Part of a small language model's weights.
Size: 13 layers, width 256, 4 heads of 64, MLP 704 SwiGLU, vocabulary 4096, 12.5M parameters.
Training: a variant of Adam for these matrices, 613M tokens, 5279 steps.
MLP neurons of a small language model. Each row is named by its layer, matrix (gate and up: input weights; down: output weights) and neuron, and shows model dimensions 16-111. Each number is 128 + 24 x the weight over its row's rms, rounded and kept within 0 to 255. Numbers have three digits each. A neuron's up and down rows have the sign that makes its largest values positive.
After each neuron's rows, "fires on" lists the tokens most often at its 100 highest values on Wikipedia text that the model never trained on; "fires in" lists the words (lower case) most often at its 100 highest values on Wikipedia text that the model never trained on.

L5.gate286:139110145114146093120141141142098060133139121146146164155096125098101136147115135121130132105121126126121134142128117132166118121144096134132114147139110138124118085182141073140136099150184101114102149133167145148117155154131127114125132095117141102127168163118124140128113083117103139066
L5.up286:094158141133125121119140187155155099095153117165144132112114143129073136117112164147137132116090092150103145150145057108120122100083158139159148175114131121133115109170139112117120077138166098158112121150096158134139149152153148165138136113122140140128092168096126152108121088117167142158
L5.down286:139115155118150134103153094115115145139142115104103089121125142103142120119169175162116143117138179139146098130129142087071156164142163124133121106095180112114106110102109131106138129183135113076069100123154163100137148127095146115154091122085149148133090162154101147161129102120125135105
fires on: " of", " in", "un", "end"
fires in: "of", "in", "amendment"

L5.gate386:144119119155122132118101115135151124116100119144127161175138129113109115102117131088091096142151145150125116183138130101097110157127181126118096158121115121140117084126167143126097090076142109097168102179151130126121155123123138130112112170157145139099122109118092073117104153154104113142
L5.up386:141122112097108133110136112128121112115131136143126119128174105166135146116090112117130153140137140130130141108094054148110103143125104128089165124174130138130094141101138122087104097108131133121096150103123076141177134167123106149129135146132126118114123113087161158157142131127113129100
L5.down386:174145114145145160140159077097104103123149121130134136119129124151143087138154117155131159088141094117106136123125060102088085131121134127072164114117068162150137116093155147124120122064141145121162121146117069137161155134134130111144113164114137102141137130144122123152102126183120078142
fires on: " of", "s", "est", "ep", "hest", "on"
fires in: "of", "s", "highest"

L10.gate472:139137139167135173133135144130174097119102173136214101143108108124120169144140127102139129111143113112136126154146137119129116125135125126135112125129120153133125144098133114130128109110151104084103127115149119141129093123099110136143124130088144136152066130091137101095113127093075091105
L10.up472:135110129130127144150118129152154108154075113154112149098147132133155094148141136109176120097112098126150149140133095124121122123129117113128162101150136118159134086093171124087118141141119133121105106143124162136131152104126107149146127109129098121096168126115049078137121154105097108108
L10.down472:141120118103150148153130120157126153133149132155130104109079089135147128163139147137133097123065069149118172147111078125140108122073166148136122119132144148088143136132114107133102137121123089128132105128133099102124121123118161125117121129106124131136143127089126146075096174127099114131
fires on: " was", " most", " be"
fires in: "was", "most", "be"

L6.gate287:086125100138155120092131104079098098140100172150158080087149130145146131111135156135105142114140152126125144124132137133100129115117138103112126142106160126154103115130180115123100130071143104119148057134102108166155118125123120105141141162147106145081098152129070137129111164141171124136
L6.up287:125114102128112123134153098102114086127139160127105133105088163124142146108079162123131171114129150120133169138118104098103168149138145102110158147110139123098129117114125134132141124196155106123149124170134124127126143104169138126113098092083126128142127106146167135152163099125179113099
L6.down287:121149154068119131161123130155105130141108073099130134135125131115158118148135138140105094159117070134124134119165131130139101148131140125124138140124155133137148108121126115144194114136093109124111138139112150115145159115135106131116156102152103082115117164105080113133104127126120144114
fires on: " of", " to", "ly", "t", "ally", "ar"
fires in: "of", "to", "t"

L5.gate372:105133098081126090111110135116085088142143139161133123148123109118124146121110147123146125114168096123136139125131178202161118103131129126115145119167125110115102148153077167126131129120126139119090136149095161162117077111168085070108111125097109112130122159075098160157158137076098067144
L5.up372:077106120118175157137109149125133147146066102124094156161129157107113137149129107121078171120161106134104139160157145133152132152114136155145151126140120110089129107119135142141159132141120151116134137080155130090161096139110122109096143101137123158131101096157155131162151084148132127149
L5.down372:153144126135164118098120076123112128103141122102132115125128125119119139158118115100139103147143138129146123122138127139053148154141132105127104101123138135102150174160108126121109122083130123118160145130125120084113167114109111112160112132112126141110144155112118160151071098090124115200
fires on: " it", " There"
fires in: "it", "there"

L9.gate291:149137140104124098119102144106137135131120151121157123173101129166120123125114124118151159126145140146166129164147107130108081074105147123119133141125135141143155123140127091156134122169132134130158111174114093133123134128103163139134145130132145151128132102104088115121113137154104147138
L9.up291:145086152096122118178097146112164136177161144113187147130110117102116123143111111156175170128083179113073166109121121140101127163132119118123154123179128156123117113161163110130112130132118107136143152116130107096128145144135115102112170099105099077139105099147133110169150147097130073108
L9.down291:123104141073160142098160121143126113133125115145138110145102125141132103138131107172133131084129088170207103140114119102104094119132120148120137118125181136116130157137146112118174107092152122118109127139106065136144139141120118152128131082084137101104160114155128143117108099118104122083
fires on: " the", " named", " became", " as", " was"
fires in: "the", "named", "became", "as", "was"

L9.gate222:097173137137148130113177193135167099104144114161152153096167130126132154148118139136100124110159152140128137112157078133116092100143105106103128170126118096146111105145138100138119126137135131119086100116131129100143126137112129112121131115144101118147165147085136108128091140105122130124
L9.up222:144127123122134171173152154089147116127116160095128128100129110156130152103119089123136127108138145091148125139170090117122110134145151146122129109139086126124156096096100120149133122160144127102159138106158179136130141089118113162145135132108107146115100092122144170113096143112128128077
L9.down222:134182109164129123083142100097126159127119144174125097064121123183122113136114134131089131122100136128137201126143136110148122116109096111152136125141131128191100123073094154174109138096140115138142136087109140115092097118126109136154123148081089127098094076136154130126120144149147158169
fires on: " was", " is", " to", " were", " from"
fires in: "was", "is", "to", "were", "from"

L10.gate522:137125147121081168150102143111089142120130149099120105137084165127132132121139165139130131116087138137140164081133161136115130124141166122138102125136142098123118136119112123114123126111184106164127121136154139122151144149119119106148174141113151126130128164160149100124102146124150103127
L10.up522:176114148147145104164123096117082128143156104118137164151100104128172131104111138124116141111107115092094154133160127137124085114111119126123131107129110100153141128134105114081120124119174113141143174151119137118200101133140127121132136166124102141106163155134173155113162142137149127137
L10.down522:140082118110106090113105143121136143140138113127155139130093103134109126115128102122141137121128073149109072132102140154094144166099147102098125144125255136147170165122136087133134129156160110122143128149112122118152143153142134100102129126133126144108157091119131126078134144086155157135
fires on: " for", " by", " of", " from", " in", " to"
fires in: "for", "of", "by", "from", "in", "to"

L6.gate434:132168139113156078134160125166131130108112143155129121149159122143116147137085185101105097091135137175161130173128172218131108150121129154140111106145096130092088172122120100144137149159145128101113129111155114083123172110200124098120134130136140094125130172152109102150112137142139110118
L6.up434:141144090134116138071128128119168117116104145074110129182175103157143114115085109121085183135108066134163139175155167183166099143127106122152128112130147127095135182149117122138138100140144142106126135120131133115098135111128113134112111121136065110144141148112154127142188123129091123141
L6.down434:166161108107121155101102144162134126111114143149116110129124069113136128077118129114101112077085098150136125146113122204151120182155150131136118142145180108155104137118094127131155161141140125157085122150126130101137117138120066128161120114112120107146191111130159144144132126119123127146
fires on: " it", " It", " there", " No", " There"
fires in: "it", "there", "this", "no", "leon", "you"

L6.gate667:124121088156119130114130143163158108160140128116151133132134130103154121104096132127118169100164133162169119146149087138120153094108139103124120152148125101127108103107199104127120138085143094141115128185142109097172094139145169136114130124164190138146105110118150156146125110139106136150
L6.up667:099101178138121147101128125177135118112131143144158123119143133153124128146116109156147140123165143140145124093153095157109099163146123155142149125108126156090088133092135158091062123120130127057114098113161145135146110145140130146144085122097112146110114124096107091078134119141120146136
L6.down667:145137111145074123070140116082169123131113105134150157132129094142095137122109137110187119122165148153121156162158108102116131167140118115116149113111112124139134153127159071158152117129114123066100145090142084098139115112124121107113137121124127124159123128138131163148125141134125184129
fires on: " of", " by", "im", " only", "ot"
fires in: "of", "by", "only", "estimated", "to"

L8.gate367:135124154138104137153117163130123112106113123184104130169119154136123192155176138103127110125161137128109105144140124095102117068101128116151148081131119111123121123130088092146168154109138131158162124106145138141136123135128151123135149116133105097100121150116146142155125142130171119131
L8.up367:123113155087110143152136125142122146133110123134177109123127195149113143152102113091134106102135084139137155140109163142124173113126120121121155139126121108112106114097119122143083090165139120148088130152154137101161070139106143142124161113134139154134137166136157101103109158102137111118
L8.down367:108124093132158124135131089130148141151144151137104082124075140148145132143119107122121104138131117160141127129114082111109116153113128111153159165152186128141123183101141107133089160128158101131138143112142131116115150098173102154131138109095111134116158088119085128135119137098154080120
fires on: " be", " that", "ways", " have", " had", "ead"
fires in: "be", "that", "always", "have", "had", "instead"

L9.gate287:123142129106149088124084112106161154139110130172147116067132160121176157130165159128118125116136128123167096165150153136132172085101140118146134136116148137116103120112097173133133085117168115124126123153130124097158174127107152131116161104152105089133132148122144130148077128166095139096
L9.up287:135128126122167166107104083126171113132109115104172137118112113152126127131157179133146094132121130142123140179144111154113111112129168089151157145140104115103154107086128124102102167123139107121145159141120146144111096164106118147119136146144105142146118125137143173105134141111147138135
L9.down287:106140158102132117154122098129129134167147149138154127106094099127131097081147155117120110199144108164091133134091131142130115103107143125133140148148055151103154136145116189113172120110105105084181139117105123107151143127085151176089146128129090126131108126140135133171094115098108107120
fires on: " of", " at", "out", " on"
fires in: "of", "at", "about", "on"

L6.gate147:127116136129117154166160144131137096129132143137151127146123123118124157117118143107159122129121119133159120099154175104148127159180173126127135161099107108167146111145107094122148125128106119152129126157166140160110207138138127120149155120114139120183099182133108093136104115099148107162
L6.up147:137134127101129153113174122146073122137129159141172109137184117119123131092106127112125166118126105169124103114132109114093127113127125128133145119137134095097159116154125105120088118117131102102137132156130154182156118139135104164098122076126102130119116161054144153117115101147119144161
L6.down147:132137151140123118122147121114134149140141130129139101159125162124106080149124134148116137142141128121103133091058149114091166127111138147143101123139164104102137125131151100149119135185154132152094123173162106162108102089126143160166097135135151136108116157178108129156118169151177152136
fires on: " of", " gu"
fires in: "of"

L9.gate375:112154160133111098138103151110133105123116114168134136084115155124161133130128142137162131104146166132150123147151092111100102122151154155134120185113132137103106153085141143120112142152137141169123125103151142092098154092130138107089150152114100144157119134194096162147087089118105121119
L9.up375:127093125112126139136114153115121142097148162135098132118118156118159154120103125121131123135104112099186104153096066100078135138149119125142170107164174110115135112120109124155142106130115074121091091114138148104143118146115086163137124102088139176162114123126149172092129082137120112163
L9.down375:191123099114141101110122130133134149128146137104119153110112110132093142141120103107135089129081128118164143115120106097112139148128094107133102118164249139117187079102119093159135137111140077134134131142119166117155109137122093173114091126130136144145140118097144126128133152074160168155
fires on: " the", " of", " by"
fires in: "the", "of", "by"

L8.gate377:082100140153145184132142104117107110131167109151127131139112128089113114101125174152139153103142113127133140094153134109073109117147140147144121097142115149104101159169115142089100129135145143114126128121142159052175094117172120119164118123126132158146121127149123163159136129151139157095
L8.up377:121117127162135126139127084133091134108147122174134117125174171142129124138174160145063096132138107160128090166125126099142114087109129172068136147094104124116152120112092157126149114138131122129100121125170164120157118121143108117111143143111112130122132151099124118118184157173148114132
L8.down377:107162145136120109128118096115157130124134100156087122137132129136110126106157159134139157135120122109111142071143115090139112127129137116141145122101255135131148176107103102118128152151119085140135134122118126124108141151135157124146146098129140105140133165161142121143136128106160147134
fires on: " to", " of", " by", " in", " with"
fires in: "to", "of", "by", "with", "in"

L6.gate225:122102135139151131132131133104141142146121110133094168127144137122141116096108127115131146166194167160131115148171131110111154140128180134118119091105112144155122136103191106141123126097120133124131103120171117106132133132126152146124149153123083137105146128123134084167097104134128128140
L6.up225:138151118123131127110094104094153121184120104109103122114099134154117136164123092121115126078138096154098094127104088137060129140114108176133139096148145102142134131126126105104139113103141085181143172148146122128096140123148124123144129133177101113119086119160128131161116126152116089159
L6.down225:131191075103141173169139121114126159129097121149136116109129120135113151117127098145128124139110136130133092093156103134114097132118151126180151120085107138114132096106136136119118147129104093111104127164132159095128136092136133128122124147122180105120087164136131119176110156143112111094
fires on: " of", " these", " These", " among"
fires in: "of", "these"

L9.gate648:149117149112126137159143132123113145126107110108114156087137108140101157125104114103124126112125156132167112127139115146126149137164095155063120157134116120116130128185140117080129114113169116148136168123138130117137115134148131130132137184125131084133150131165147117102146151105112107157
L9.up648:117126167105117130101109110080148191138147079144098144149129123131164156108153140148141142110157123124119090173148107040117146129153131101101149138163118156118145152132101148090119117149156089135148160136132111116145131110127144151110142132102118160135101129080093137135105095108102139114
L9.down648:087139108081160111141158143093121151107127112109126149151154119159149136110078099150130140109104170093137115143115130128129176157068105149164122146114181175147113132149117131162117140158127139103159115162123154143158125144108165166129096140118154085127143137105134141141122137175120121114
fires on: " the", " by", " of"
fires in: "the", "by", "of"